Weights of a small GPT-style language model, trained from scratch on English Wikipedia: ALiBi, 124M tokens.
MLP neurons of a small language model. Each row is named by its layer, matrix (up: input weights) and neuron, and shows model dimensions 16-111. Each number is 128 + 32 x the weight over its row's rms, rounded and kept within 0 to 255. Numbers have three digits each.
After each neuron's rows, "fires after" lists the tokens most often just before its 100 highest values on Wikipedia text that the model never trained on; "fires on" lists the tokens most often at its 100 highest values on Wikipedia text that the model never trained on. A number after a token or word is its count.

L6.up706:069188134110128143118180162130145154143185134116147137111111074120107125172113099133074105140150189201138142173168163093152136130192183161110068148148121090153046156103113101109139129100111128094113135065134097167098080202146140079172111145110154142122118083143090137080174170087101127146
fires after: " a" 40, " be" 19, " he" 11, "e" 8, "re" 4
fires on: "p" 43, "g" 11, "en" 9, " ex" 6, "ak" 5, "ld" 5

L3.up309:093114175155183141149071114104091149109141071123141137124108123086167148145124129088133093125088121170110086084111188129074150143126170136134085111232152113137220153122135121081133105166126091131121141111145103119163127105130098163170126110158098157132106108134129092140114111121123146089
fires after: "t" 31, "er" 23, "v" 11, " re" 7, " g" 5, " G" 4
fires on: "m" 33, "her" 29, "en" 19, " |" 5, "-" 4, "ect" 4

L3.up19:103166130194094107178153111071164151152131145101198116123102140107145083128116190122125070084093147130118113135158172123094129151096115147109055114133191126151046069115082148078149139117120135073149098110122174121091094110064171100132127127169077122120101078117138123130127153165121124168
fires after: "a" 28, "e" 23, "re" 8, " w" 7, "o" 5
fires on: "j" 21, "ir" 14, "e" 12, "x" 9, "l" 9, "ou" 8

L6.up666:165114103134165114126205161081089069103127119125139162132195130136154151153109119075102141087153121198183121120054196069096083197111171091124067140166135145112127122161110140129146099142125106167126133178121192129095120083127127119082144116156150131095185100166186201145171138153155115131
fires after: "ep" 27, "e" 13, "p" 13, " V" 10, "op" 8, " P" 7
fires on: "ub" 25, "ot" 15, "h" 10, "art" 5, "g" 5

L6.up106:059062109131172139148108119133087160147110162188136080101135132157074096106103132131116163083142096099197148146124111105089097135150147095155140136133118129172095191096077179129125166102148131154132119091129094090182167143122092151080125121115113119100113127162168142118129154098111103090
fires after: "ou" 18, "il" 11, "t" 11, "ound" 10, "id" 4, "od" 4
fires on: "d" 16, "er" 13, "t" 11, "her" 10, "ter" 8, "se" 6

L6.up580:158108186106143127112134082118114137129110110155114128126130155121140110121140093108115164114119160144100105148142148145132097100171121186094118115185104201155117148112177084152106100162146067085139117110162125131160121078145180156119075123106096123100097120157162150089118084083096136096
fires after: " T" 20, " w" 14, " W" 9, "et" 6, "W" 5, "T" 5
fires on: "h" 35, "at" 28, " al" 8, "es" 5

L2.up70:124094084161147138090045141102152162179110115086131114201150084153112140104158105081060108130082115084198113143081133117145135158094102153073156150100143082137139129166169147174138092209050171129139101133131160171159147156116109163122064084102145141163181157070130098159143095068154134174
fires after: " th" 23, " H" 12, "h" 11, "\n" 8, " l" 7
fires on: "is" 36, "os" 29, " e" 10, "===" 8

L3.up299:108123110088123147138143119133104105119123122116103166162088118148107073113065136128111154070083087096188119092170115145146207098151120170126137203163084097137112131151149134108185114086122090139181145164172153122079058141147094141100083097147099181114129108182161139120099100104124084184
fires after: " to" 13, "\n" 12, "o" 8, "ity" 6, "ce" 6, "al" 6
fires on: ":" 23, " |" 18, "=" 12, "t" 7

L6.up465:081123144125136148199140120100102175182095186072128105128120130183089131153088075160086128064219152176068088153146176160101135117160142162133112160098164143144103104124137117117118203138081141143120087161114125135140133096141074151125112134123090131164148103139150105106150117209128167101
fires after: "c" 28, " S" 19, " C" 7, " c" 5, "est" 5, "ter" 4
fires on: "ch" 28, "ab" 10, "on" 7, "ur" 7, "i" 5, "ol" 5

L2.up585:096161137089131141143127127116126124114117104111120133125185127037104121132074132108123130125094145180114105177170129115140154196074104118153086053119193169110097133061129142140149207126130095107160179182227140151153114106141109118151174127155192144086163120082120097102172128084180106096
fires after: "i" 14, "ver" 11, "u" 7, " \"" 6, "ill" 6, "-" 6
fires on: "ag" 28, "z" 22, "f" 16, "G" 12, "st" 7, "g" 4

L3.up685:105123153056133136241103107125134117103147139053066171131156108095196120132121102133075157108134138150104116183151154089175139108091171129105108138152180112127085122126110127162114128145078163140115129123129161118141136181145147163128074127121120136163165152110059164129081146148108166085
fires after: "er" 34, "r" 18, "u" 15, "ra" 8
fires on: "v" 27, "b" 12, "en" 12, "z" 7, "an" 6

L3.up306:155134134096113114102148122160088234087150210133177126193144136095139128050152070105200098132111102134166166149137105128090143124153067114140084155129184147148136104142078136148171159116124147175112165122124127149133087115120152074120086128139095106169146107130138094056115089122088137150
fires after: " A" 18, "e" 16, " O" 12, " 3" 9, " E" 9, "y" 8
fires on: "mer" 21, "S" 18, "oun" 13, "0" 9, "ard" 7, "ver" 7

L3.up456:125123137145107068104158150127135095100163134092102053099147113165068129147192135185120115111136091119119175099123140130106119164215139106094095179144126111128124082092139144103099131118106082097087154116128203127090161160152030075186122167182135162122152187159096117114148051120104116164
fires after: " is" 26, " R" 23, " was" 16, "or" 6, " St" 5, "at" 4
fires on: " a" 25, "ep" 19, " b" 15, "er" 9, "m" 6, " |" 4

L2.up59:091139112122123127112105110183099204118133119095131091159117152159103096132168121131072129136151158169194080136146143111177157168099133126077097128148169098093113109072170117116135086103142130076108094228135126141142128082134143120102133213127089134107140164159075122166104171139147083144
fires after: "." 97
fires on: "\n" 100

L6.up726:157147083103165127156136149159122145085051113162112162118121171137100151114087128146152137102188184105139130173159193144119099182146181125081136131134094119124141136120174072204151130182145163122114126110088117096076149100164158148149102122157089142091075168130081186153080071096157178115
fires after: " J" 17, "i" 11, "o" 11, "g" 8, "nd" 6, " g" 6
fires on: "et" 22, "y" 16, "re" 8, "n" 6, "os" 6

L2.up197:126149108138109158130209179134140153129180102154118182154104153136136121110110162132142133131131144104108178117126165109118088148116152146142200116128114080044115145135127136160172098160147134117097132115111121047155099092107066089143101133066139148117145161125135092100181096138163113153
fires after: "ou" 28, "or" 10, " J" 5, " St" 4, "ell" 4
fires on: " |" 41, "ld" 40, "." 4, " were" 4

L2.up242:099117149106179129103127155110114096061099077093077101169092134142146146190118122094164111189094136049109152173129137155168153062142124104128148153135109108170106182079043194119137151062121144189098132105119111169154146082154126113140128181099147130059098082123094134109149141130136161167
fires after: " " 28, " \"" 12, "\n" 11, "==" 8, " a" 8, " as" 5
fires on: "=" 24, "The" 24, "ver" 9, " an" 9, "===" 9, " The" 8

L3.up209:120130112123104129124091070090100103150102128147179165139146127118116113168080149199148081130136118082121198094059137154148114108148135125147120154117097128056118129127137106086127167155095114120105159085158143128134130113180159163093143186133105188119141058116094142082118092124154122143
fires after: "," 30, "in" 20, "on" 11, "en" 5, "4" 4
fires on: "n" 32, " wh" 30, "%" 17, "ter" 7, "th" 6

L3.up678:154139113069183099164161129142096106145098074085165113105118199099148092109116135131089120110111144128125143130148110093071142067121139142135114127105115127134153135195119102118141155160115141147087099154129179145152202100168092098116140105083106164163127127166073099194048153121116125126
fires after: "m" 18, " Ch" 16, " f" 10, "d" 7, "em" 7, "th" 7
fires on: "am" 39, "y" 12, "al" 7, "and" 7, "le" 6

L3.up609:139195094092178144139077149046100114163137055138218143101159101120153126119082127137184157110117157168087130131126108105123080164054173156186118163177134177135143157159124166126124126119119120142112126126189087102104156146185129120117167155176150085195084083169122125149110106140078105122
fires after: "in" 13, "it" 13, "u" 9, "is" 9, "t" 7
fires on: "ic" 20, "ut" 11, "ur" 10, "re" 9, "he" 8

L3.up180:131160148123114162149190108108077063105084104118151111181106126139117124120067097156146070122109103116183138154092103110129119118122162122035117102159137166113118164119147093143155124108168089151166131131125139118112091060108119038123166078174141198153142086154091197118094131077193186087
fires after: "p" 28, "ep" 19, "." 12, "l" 7, "P" 5
fires on: "C" 22, "ub" 18, "r" 14, "F" 6

L6.up152:166226162128164083104090108110096165118110084135134137184150091174125110186130062090168126149117084157134164098158092097110116142112125164135123107124146124150180081141171105149185148127133120154096129128119143163086082079090146102154122154132130080084162130123137138133107132086100083093
fires after: "w" 23, " B" 12, "e" 7, " St" 6, "p" 6, " F" 4
fires on: "u" 38, "if" 14, "ed" 14, "v" 5, "ud" 4

L6.up326:089142069168192127105138203158121107084157070134077124124162133144118112148109095177205137141170153151119122143115108122182131089084189135071149105140162092103128143116086095134116152091157170129138184078101080091117192090137194131125159147114088133164166157141141089142120131147126174105
fires after: " W" 17, " Y" 14, " w" 9, "z" 6, "h" 6, "s" 5
fires on: "or" 48, "ar" 13, "ou" 12, "e" 6, "as" 5

L3.up283:132144141129090134112120154163146105092124114160165107137108184148090125121125104119124075103100112173067095113134138151136147136095102136124165132122194136161086084101099059121144147182130147163179135130073146166094126068115133106162135148155120171133052159073137185101073124148169168077
fires after: "p" 30, "ep" 21, "i" 14, "ur" 10, "m" 6
fires on: "t" 23, "el" 10, "art" 9, "r" 8, "n" 7

L3.up246:156175099129106166059147128170160128143099168083115145153084087113155104143112183120142139131187100105142139117133187147113146146144102144087159144147136081102177144102100199103108162092119153198090126069136081108109116101129171084135055172079084146152119129152095181122193105092147158105
fires after: "o" 17, " l" 11, "Q" 10, " R" 9, "id" 9, " " 8
fires on: "ur" 28, "y" 26, "ate" 14, "ue" 10, "im" 6, "at" 5

L2.up237:094132135144131109170138141155133101127092156126139154197115082196104132114129166160089149074134155090156124099089124081087110119094073168206095079154067131147174130187106072118129151133134205095096147158106146156067131071107162127114172143113124158081130139154133100073090168148158126124
fires after: "n" 15, "ar" 12, " f" 11, " m" 10, "en" 8, " M" 7
fires on: "ow" 24, "ch" 20, "igh" 18, "all" 10, "ost" 7, "ist" 7

L2.up62:080146160140097157193071199120114162125134112121196152133149114081149100052095140145154155123137133085112121109104147159072085161058167175176136126115089121114136139169110112173163114170108128071131114169142144143114142095130140142185100137098145161167120247062112121144108139142072076121
fires after: " s" 20, " W" 15, " S" 9, " he" 9, "r" 4, " f" 4
fires on: "ad" 24, "es" 16, "a" 13, "l" 7

L2.up282:116103098181107138147123138111159119106142037186111139131103168180142102162139161131155096154146108154123146105147163119085116172136196155194147148158112070126132087099187129094116172174171155146127163119133116092130094110070106139122084136125104169139156025139143088130145171138127129112
fires after: " c" 21, " f" 15, " G" 15, " g" 10, "er" 7, " b" 6
fires on: "l" 76, "m" 13, " |" 4

L2.up558:081138123140177073134136142116154152166090153133057147075082187118101112152134137128148150140152135153190069103150149126092124101112063144148132134182156117150116130117158113164133129174134092111140144094103099044174130107156110157104148132159119128163121099168069111162120135095169174119
fires after: " d" 72, "an" 9, "ow" 5
fires on: "an" 21, "et" 14, "ce" 9, "n" 9, "on" 8

L2.up459:074181120148155104133158109091122149115159101132147101089117119107129119116189132121099128122133127082188142123098094076143154130128110102066038153145163128117139156145113182186123178141092140128160160161164160130198184122167167114114168107115158094166106130137146166111120110176176113113
fires after: "p" 20, "le" 14, " re" 13, "ec" 9, " R" 9, "ep" 7
fires on: "as" 21, "ort" 20, "os" 16, "on" 10, "ot" 6

L2.up166:126177118107161056109084072158169161125126117149117174110160143140122190182111174159166124090171163120109174121084157084167145128135057143138090167186155108165114138098107191120132147107131130055094124161103124105144129108179159126119140079119039134150114158080115129174149112142153113120
fires after: " in" 31, " de" 22, " pro" 10, " re" 10, " was" 9, " o" 4
fires on: "v" 61, "c" 10, "d" 9, " in" 5, " on" 5

L6.up650:094121110118093207123132156119065194114134120159119124161127074168084137142118131102113118112122150135144080118163139143083197082134123127118124145147156146105117163089171076120172141092081149164091092126122109153133187128105079184172109144152095152099121101104081181074142152131128049106
fires after: "r" 16, " L" 15, " M" 13, " H" 8, " l" 7
fires on: "a" 52, "on" 9, "ain" 8, "t" 4, "ort" 4, "ou" 4

L6.up14:173191128130117136102074155137125136114162179082076149129083155126171104077057146111149131180088053159130123132130134164145168156123111128101126178092167095145195085141135176115130144077137096131104072114047088206109134152136141119167101116078156156102116158122067150111122153156116183116
fires after: " a" 23, " A" 16, " the" 9, " (" 6, " H" 6, "," 6
fires on: "c" 27, " in" 15, "s" 13, "in" 12, "er" 10, "is" 5

L2.up53:101104152122154099168168099116130080098132156117160109146122104167119135086168119110114181174079089121153152191143109169127133150115173156120134112074077055113114165065133129107119106143146145127164168100080161186092075139181144116137150102139126123195125138151184115115085126141109129125
fires after: "p" 20, " O" 15, "n" 9, "O" 8, "ly" 7
fires on: "e" 33, "m" 12, "z" 9, "r" 9, "ic" 8, "x" 7

L2.up699:151168091145108083143171108140058092103076110132144102092124117106149144150147042177131160147141139184090113136161159128071135151104093185191129168065127134095172127079165066099119185084113048142135140114125105128176156136123090111142124084181120144078092087140112119102133171155117101158
fires after: "t" 29, "m" 11, " m" 11, "w" 9, "n" 7, "g" 7
fires on: "ain" 52, "er" 11, "et" 8, "ry" 6, "n" 5, "," 4

L2.up635:131110058152136123151167136139178076145040123140108166085129095169155122112095127130111130131081105102122140094114113103118156166160155116138154114077123083108130075136153154139149168119169102132134143116081079162130102100126104168162105181097165147177102165142124145113161136169145144109
fires after: "u" 33, " a" 16, " M" 11, " m" 7, "g" 6, " " 6
fires on: "ct" 31, "ary" 31, "ar" 19, "." 7, "est" 6, "t" 5

L6.up303:139135142136148135097133164156122137101136083103088121013156079113133038140167134143130156156080155178095131158152107130151131107125137146118123056054106152164162116122141128126141115135184128111063156060090027098150175145137132165126149105086133136200074161092136158131115106142108135091
fires after: "h" 25, "k" 17, "y" 11, "s" 8, " Y" 8, "n" 5
fires on: "ou" 20, "ar" 18, "in" 9, "or" 7, "es" 4

L2.up120:099123139123179138134117185162084135114094091157129117091113185159107095141095146133121187107144134109122153148156109173058119122121141153120108176199116162139108134136099132137134051125152061109206091113170138113155123096133110147094155090169165111106075133137141092183136134118128131089
fires after: "ter" 24, " d" 15, "ist" 7, "er" 7, "nd" 5
fires on: "ep" 23, "ent" 18, "n" 16, "ce" 9, "y" 7, "ry" 6

L2.up183:084191138138130143171151133134145056156131115091183100134188125158127110077102166107143131126102094106150156061163205160132084119174127081137162112106141150117110077159106117166115105168090164087133160148181099158105144068079095162100149104176094087148067137105122164137119128127077137077
fires after: " S" 34, " s" 15, "c" 10, " M" 6, "S" 6, "M" 6
fires on: "ou" 66, "al" 17, "ra" 10, "re" 5

L2.up443:162170161096146178110150175076178048165057124143143129118144163131170189195139132167131134106092130119135118171145094160142120111139196115141121097134126142083174062143099088130145096171144144174154109181105130118089135180155096147135105082108134050124134101130124106094159080136084128090
fires after: " t" 32, " T" 15, "ic" 12, "r" 11, "t" 5
fires on: "y" 40, "al" 24, "em" 8, "w" 7, ")" 4

L3.up473:163124101140151104085187140070114138129132145134168132099088126126191141124145122138094100131154120106148132092111154112180132122150180058180123090106122178193203117131204163090188109123081089155143114110112109062182118113087137146131115204124089133111131103083115074174153151152054121065
fires after: " F" 28, " B" 18, " st" 17, " f" 17, " b" 6, " l" 4
fires on: "r" 96, "at" 4

L2.up418:154134172143160164170167112142123092091130151119097079106149123124078114140106126090131106064148089162116052139132124134169129142133121166119131119153097100134132076156115128201078108128118209073131124166145156125098127123128063082120057105116123146173109102121118123129140163173159207149
fires after: "ec" 29, "c" 24, " D" 8, "ac" 8, "D" 7, " C" 6
fires on: "ur" 35, "on" 25, "h" 19, "up" 8, "om" 8

L3.up323:121192133148164168132148154056094139137152125078082097189106147098104098060113147136123100151133141160128106119135156130088159122142145130064195156093153136126151139137121123110114132099144081117124107171125134147116201150121183087118121108116104178117098102138077118120109083138110141115
fires after: "ay" 25, " D" 15, " Ch" 10, " d" 5, " M" 5
fires on: "er" 42, "in" 32, "ion" 5, "ing" 5

L2.up151:145132111158113091147122109108130132173143157123100184090140160162107119148140134135179116117147152110099113172105130106186080088090133111118118123117120129149234145163116068175117162122147122203150140160108069109127135114127134194187093098107166167129104103108092108065108038087092163144
fires after: "=" 25, ")" 13, "\n" 12, "," 7, "7" 4, "ec" 4
fires on: "\n" 33, "\"" 14, " is" 13, ")" 8, " The" 7, "ame" 7

L3.up181:129132155155125113182130129115113032139097108138161114105145109107108139192134133125166126105151133169149138125088147136122114154159110134120065105095115081120161158134165143167183128147100163132075084091121117107078140116134048050169142139090088162140131139152132109136107178177109184080
fires after: "ec" 58, "c" 22, "C" 7
fires on: "on" 45, "om" 16, "h" 15, "ra" 6, "re" 5

L6.up26:115199143132106168134171115166116147077061166078083151105147162130101163172141139159147112164112131143149132154146112134177108091129098083080105117098062085129097149110138139104093135140103159110135069073156137155116139158076179128114118074148104204172182118121186180162108104163061141118
fires after: "\n" 73, "it" 11
fires on: "==" 73, "ed" 11, "al" 5

L2.up173:125103138153154074124103146118117166122136084116184069136116108135127060134166090102086116137114095151103106153131177127151105155153088122124156160142140128154094164107155174161170141156145095135122122149085110141141128065131193118085149088161129175155142109120099102124057178152142120146
fires after: " w" 31, "w" 24, "h" 15, " wh" 15, "\n" 7, "t" 4
fires on: "ay" 21, "he" 18, "ip" 17, "ich" 13, "\n" 7

L6.up17:160073172153133051125170196130042155119164153137169125143129071107180109088157119135172124111144108099181168112092061084145086163123122169078094107119134112133127125147132095129126132163185123124141116131215117128091147087086121126132183109152112116160125186089192101122147107097085166083
fires after: "ak" 15, "ad" 9, "n" 9, "at" 8, "on" 7, "k" 6
fires on: "s" 18, "es" 7, "en" 7, "ing" 6, "al" 6, "ed" 6

L3.up61:129126087144122105109072061111139141099175133099162058105131142097079086090135117126139142129045124140131159130108142131179148118103106085140124101134137116131139118101117114131097124146068121133115125143146143141189205161155110082120120092115135150148137110097157106190079058084048160147
fires after: "t" 33, "h" 15, " H" 10, "ak" 7, "l" 6, " on" 6
fires on: "her" 37, "am" 34, "is" 8, "ir" 7, " the" 6, "en" 4

L3.up755:101151136172226098064143114146092050186151147132186155156125080193096130092096128165112112101102079142163134078070124153100129132121187137088113125172153103155165176121125089130144143155106191160083201108146086142138064157093110176146140061171154115120180106138122104107112137096108189103
fires after: " n" 20, " was" 15, " t" 9, " is" 6, " g" 6, "p" 6
fires on: " t" 32, "ot" 25, "ly" 9, "ri" 9, "ra" 6

L3.up297:139162105166170174134128079176178135110128119101080108096109130167138081112107109153137107160114110041107100145102137081166148131115115098172135095100106090118120152137117168198162135136103110142112132146100144136152121190079140192155107126132093132112179139134177175180184047196103163105
fires after: "u" 16, " V" 14, "9" 9, " v" 7, "7" 6
fires on: "ar" 29, "–" 28, "en" 11, "al" 10, "an" 7, "k" 6

L2.up332:101193105111134169118184147159025142146122120106105094112093167171109048168163134210127129124171099120139097134161131132154131079182129158106132150128120156099071138138111127139129097120159180138146123192100152111121083158105124155196183113066055102098108177113117139112149169093138114168
fires after: "es" 18, " r" 16, "and" 11, "r" 9, " w" 8, "." 7
fires on: "id" 48, "ad" 16, " U" 9, "ou" 7, "U" 6

L6.up435:154195087144119114144053095162136180072069188116127089091068171105082152150119094069146119133159153134125137159137137111106097109131131178137098111136164198139118115104081114174141092123106125139102205132083094140100185132124141102107140169123090117189139133162131173131121047123184138166
fires after: " A" 20, "ec" 12, "i" 12, " U" 10, "y" 5, "o" 5
fires on: "mer" 18, "-" 16, "on" 11, "at" 10, "S" 9

L6.up305:104130135153133141163148117143173140152143149102104136119123186085074108134152116086071111146110134117096117143162163079165193138101098161147177116121130094070090132055166085145090158136132144128056147123148093070036110102111112183119111088139135119169136102186146129127160075077136118161
fires after: "e" 24, "ou" 14, " I" 8, " s" 5, "S" 5, "c" 5
fires on: "t" 27, "igh" 18, "it" 15, "ed" 10, "." 5

L3.up329:075071123132166135113160168088144113159144181086119143128055196130093122149101130215100166114158135166187111152141120083121116129118132186150106118136147151067149133129164147074147137080116098139075095135148105097057125104085070129147138141164112155097140149099102181101103078139113102096
fires after: " m" 15, "all" 11, " c" 10, "al" 10, "i" 8, " C" 5
fires on: "ed" 32, "ost" 28, "ist" 17, "er" 8, "and" 6, "D" 4

L2.up153:113097174158125135152142133177135139094093143074126131127156164151141154072133068101165089125123195113137148114067132094189110141125097160135070137131146118164130081119063116130111076140136112107101103120096186134155096097141210135136146126144134093125154162126099182158093108146177203159
fires after: " pro" 69, "ro" 11, " de" 4
fires on: "d" 41, "f" 16, "b" 12, "g" 6, "v" 6, "ed" 4

L2.up179:118152107142112122061133141075090136152141091136103092188066167147106136077175123139150090096119141112134047098068195113100143107142108175107158172125187150118128158118110127108134132108141139074086110199113094143101105107181171108142154122141118126084206102165109096172138169121165120146
fires after: "==" 21, "l" 15, "ay" 8, " l" 8, "ow" 7
fires on: "er" 47, "\n" 19, "ess" 6

L2.up24:102144140136111198096156148086179150108128138069125208128149100103150166088155124121075112117179043165149163144089081084094132156127170126121105202172140186141143150157137174112138113158129087143118113142095132119136131114046168136115154125136112090147149139114088118129133110125094092105
fires after: " l" 15, " f" 11, " F" 10, " L" 10, " N" 6, "in" 5
fires on: "it" 35, "at" 25, "H" 8, "ut" 8, "et" 7

L2.up587:146134102143108095137118148091113160108103100104103172207137102114131138142093144182113131168140114123128141100150142121160116112163114201196154102122138104082145150131184111190126125105180104149103114130132101114101122112095135154106103167132093122125122138136172137107100108163098121103
fires after: " m" 24, "ou" 13, "ec" 10, " f" 9, "igh" 9
fires on: "ore" 28, "ts" 27, "t" 19, "ld" 12, "ith" 6, "ess" 4

L2.up323:141141162208157133109115083201124144106109149143140064129101159122127134096125133126088184095124130125143098127130134123142080102130128142120099110135119116131063076176132144103141134194127125156156095125141116076133212121079083149182167152127142146123154147131113147114168087150149175110
fires after: "," 34, "l" 13, " and" 5, "nd" 5, "h" 4
fires on: " on" 36, "ud" 17, " with" 16, "k" 6, "ep" 5

L2.up563:229107125166097128140141088112077151108098079122208090118103138163134120159143114114148082094117126124116152129187076104173134149098161169185111105109142096164174141097171125146137150086162155163116152092121100119062131159136141129127111095166119184136082138108122070088157143124138201200
fires after: "\n" 87
fires on: "-" 47, "==" 40

L3.up353:103136123164141093050139147173143107106118136141139054124145058108080132172127146141080150106108146158115082166182093101129128200113146151140117120190146128166092076135126142120130105132134080101109105192136156110130111134148172086086144143090140096098133088169104148152169123075111108156
fires after: "===" 15, "l" 13, "b" 11, " al" 10, "oc" 10, "==" 5
fires on: "\n" 21, "um" 19, "." 19, "k" 11, "ong" 10, "ow" 7

L2.up584:122108129161171181131165135107100031172128185101112157087154102120154142159136188146102111051119113121175080110117164156135100116060133208114172120139072174115155102134079166137134147136148094138166094123175115075136106141164162140157141149128138127136100112176102144130122111078121080146
fires after: " T" 30, "ra" 11, " t" 10, "t" 7, " s" 6, " d" 5
fires on: "in" 45, "y" 14, "ay" 8, "o" 8, "r" 8, "av" 5

L3.up333:103150132063099174166134129147117095104159093022182122124137130106098139147087100128184147124105115128119124160197128150166150062140151123065172161114053143191121132144060120089177117138120107183112113123110089140132133144168091127120151105121123107081137122120161143094191144117126123161
fires after: "\n" 33, "r" 15, "l" 6
fires on: "===" 31, "im" 22, "ad" 20, ":" 8, "n" 6, " |" 5

L6.up109:146147143137060183126131091160165123177098133152122160190163106141131165110084194107088198190119146154120081139108148096107119124111114119135102126121083146117169159172054174146119105107054098097120101119178175131120145189161099094135159172179109135084071157130111127147097100153104106119
fires after: "is" 22, "om" 21, " " 8, "al" 7, " m" 6
fires on: "e" 16, " |" 14, "p" 13, "et" 8, " l" 7, "ed" 7

L6.up500:078067064099148109166109117095182156150176171156124132117190141146132117110087105119146146187150165110136159116118125056136098141181128174177095145131098134178056116124175105160103143126122142173130096099129165136127116148134188117104144137127171082140091080107147135138107185070136128109
fires after: "t" 31, "ac" 12, "ul" 6, "on" 6, "c" 4, "er" 4
fires on: "her" 34, "ter" 14, "al" 9, "ic" 6, "ial" 5

L6.up470:054084128121058159139124126103142127147105140155098108131138142147107085129108132088147114080145090119147137108177121065116158208132158138173119135116123138144093110130151107176127144139100114054107156101168153173170110129117052147157123139179154112070055112138119121143061137132148038114
fires after: "t" 17, "ing" 8, "r" 8, "p" 8, "c" 7, " H" 5
fires on: "he" 14, "her" 12, "ort" 11, "ou" 11, "t" 10, "ter" 8

L2.up144:116180082140183137119177101188082131098171156110069184143072102150142141117115106099131083126133149172159153094099109097060126184128155152138075119095173137207128120139114184122198071133114126163112150123121112094139112101137082116119148085123146101140121084133145123154083125141131120183
fires after: "al" 20, " was" 18, "y" 11, " is" 8, " n" 8, "ial" 8
fires on: " o" 28, "ly" 27, "ear" 10, " pro" 9, " a" 8

L2.up480:156163119133155118144162135115136101137072148189143110104161116163133115146128132093105151083095163156180147105150103187112115117110130202125150193040087148114152124155147095100143124151170116112136076138129150125116169174114056119084133106112161100152104070142104203095139138155168112128
fires after: " t" 47, "t" 15, "c" 14, " T" 7
fires on: "im" 28, "in" 13, "un" 11, "y" 9, "ur" 6, "ip" 6

L6.up663:107108121154128102169101084123137101156082106145139077143175176138092121152101138106140199162125153110083137109135107076112193108127167139167122162106128136104153109086142118156171093119136119079130164137096126139106149138102116118139114093132081091067105132172129068124158136092132142166
fires after: "t" 33, " N" 8, "l" 8, "M" 6, "W" 6
fires on: "her" 31, "et" 14, "ter" 9, "am" 6, "-" 5, "and" 5

L3.up526:093146149101125154149146146157163075070104083121069100180110132086161122142213137148104157179118158149164131097145112101173150076116164182075098071106072144135145155083117108163149152166135164083168144134114132104088146047117152093094109095137103181121131174119089154093058124146178183115
fires after: "n" 18, "m" 17, "p" 13, " 1" 10, "l" 6
fires on: "en" 19, " |" 18, "t" 10, "r" 7, "'" 6, "h" 6

L6.up41:098097148109133145114112151132129110057129107159139140116153099108192149138117124107220183150157154170126127108158126110071147049164155121075137175172156147108103163107167185109169112141146124131116105115091163135146156127120100145191053131167140128122135098112050172123168118149103098077
fires after: " " 33, "4" 6, " A" 6, "ing" 5, " 2" 4, " 4" 4
fires on: " |" 90, "le" 6

L3.up651:134165085179121126144092165130108177139129137093191149097122111176159157109112146113189087103072209129163130145108169109170177147119113137092124144183147185089105059162154120140107135048093153138161100128065140195143177142132202159115120133097075074075100116128073175139095115140130105146
fires after: "a" 17, "e" 16, "ro" 14, " a" 10, "ce" 10, "o" 7
fires on: "ir" 22, "ul" 11, "at" 9, "in" 9

L6.up352:115151133156107169135104119105118120139140170081144102081078158083129121142143125165151118101081068138113145090141147117146097136126141110152126105111132107134149129048162142157170160099135211121070099087156199122129107187109098131102072083119092174057141184112165139164130115125121189135
fires after: "\n" 96
fires on: "==" 96

L2.up17:120165096085122096103122118177166161155112110152185149107136110142121150089067130103126080126103193134148130170122132130146138159192112126131107099110098163125147083169148072121150117122133079119182082168101137111064131138132144070174133103107128191168132096110063140185125163107140124137
fires after: "r" 42, " or" 17, "u" 14, "l" 7, "ig" 4, "o" 4
fires on: "ig" 32, "am" 13, "and" 13, "y" 11, "in" 6, "g" 5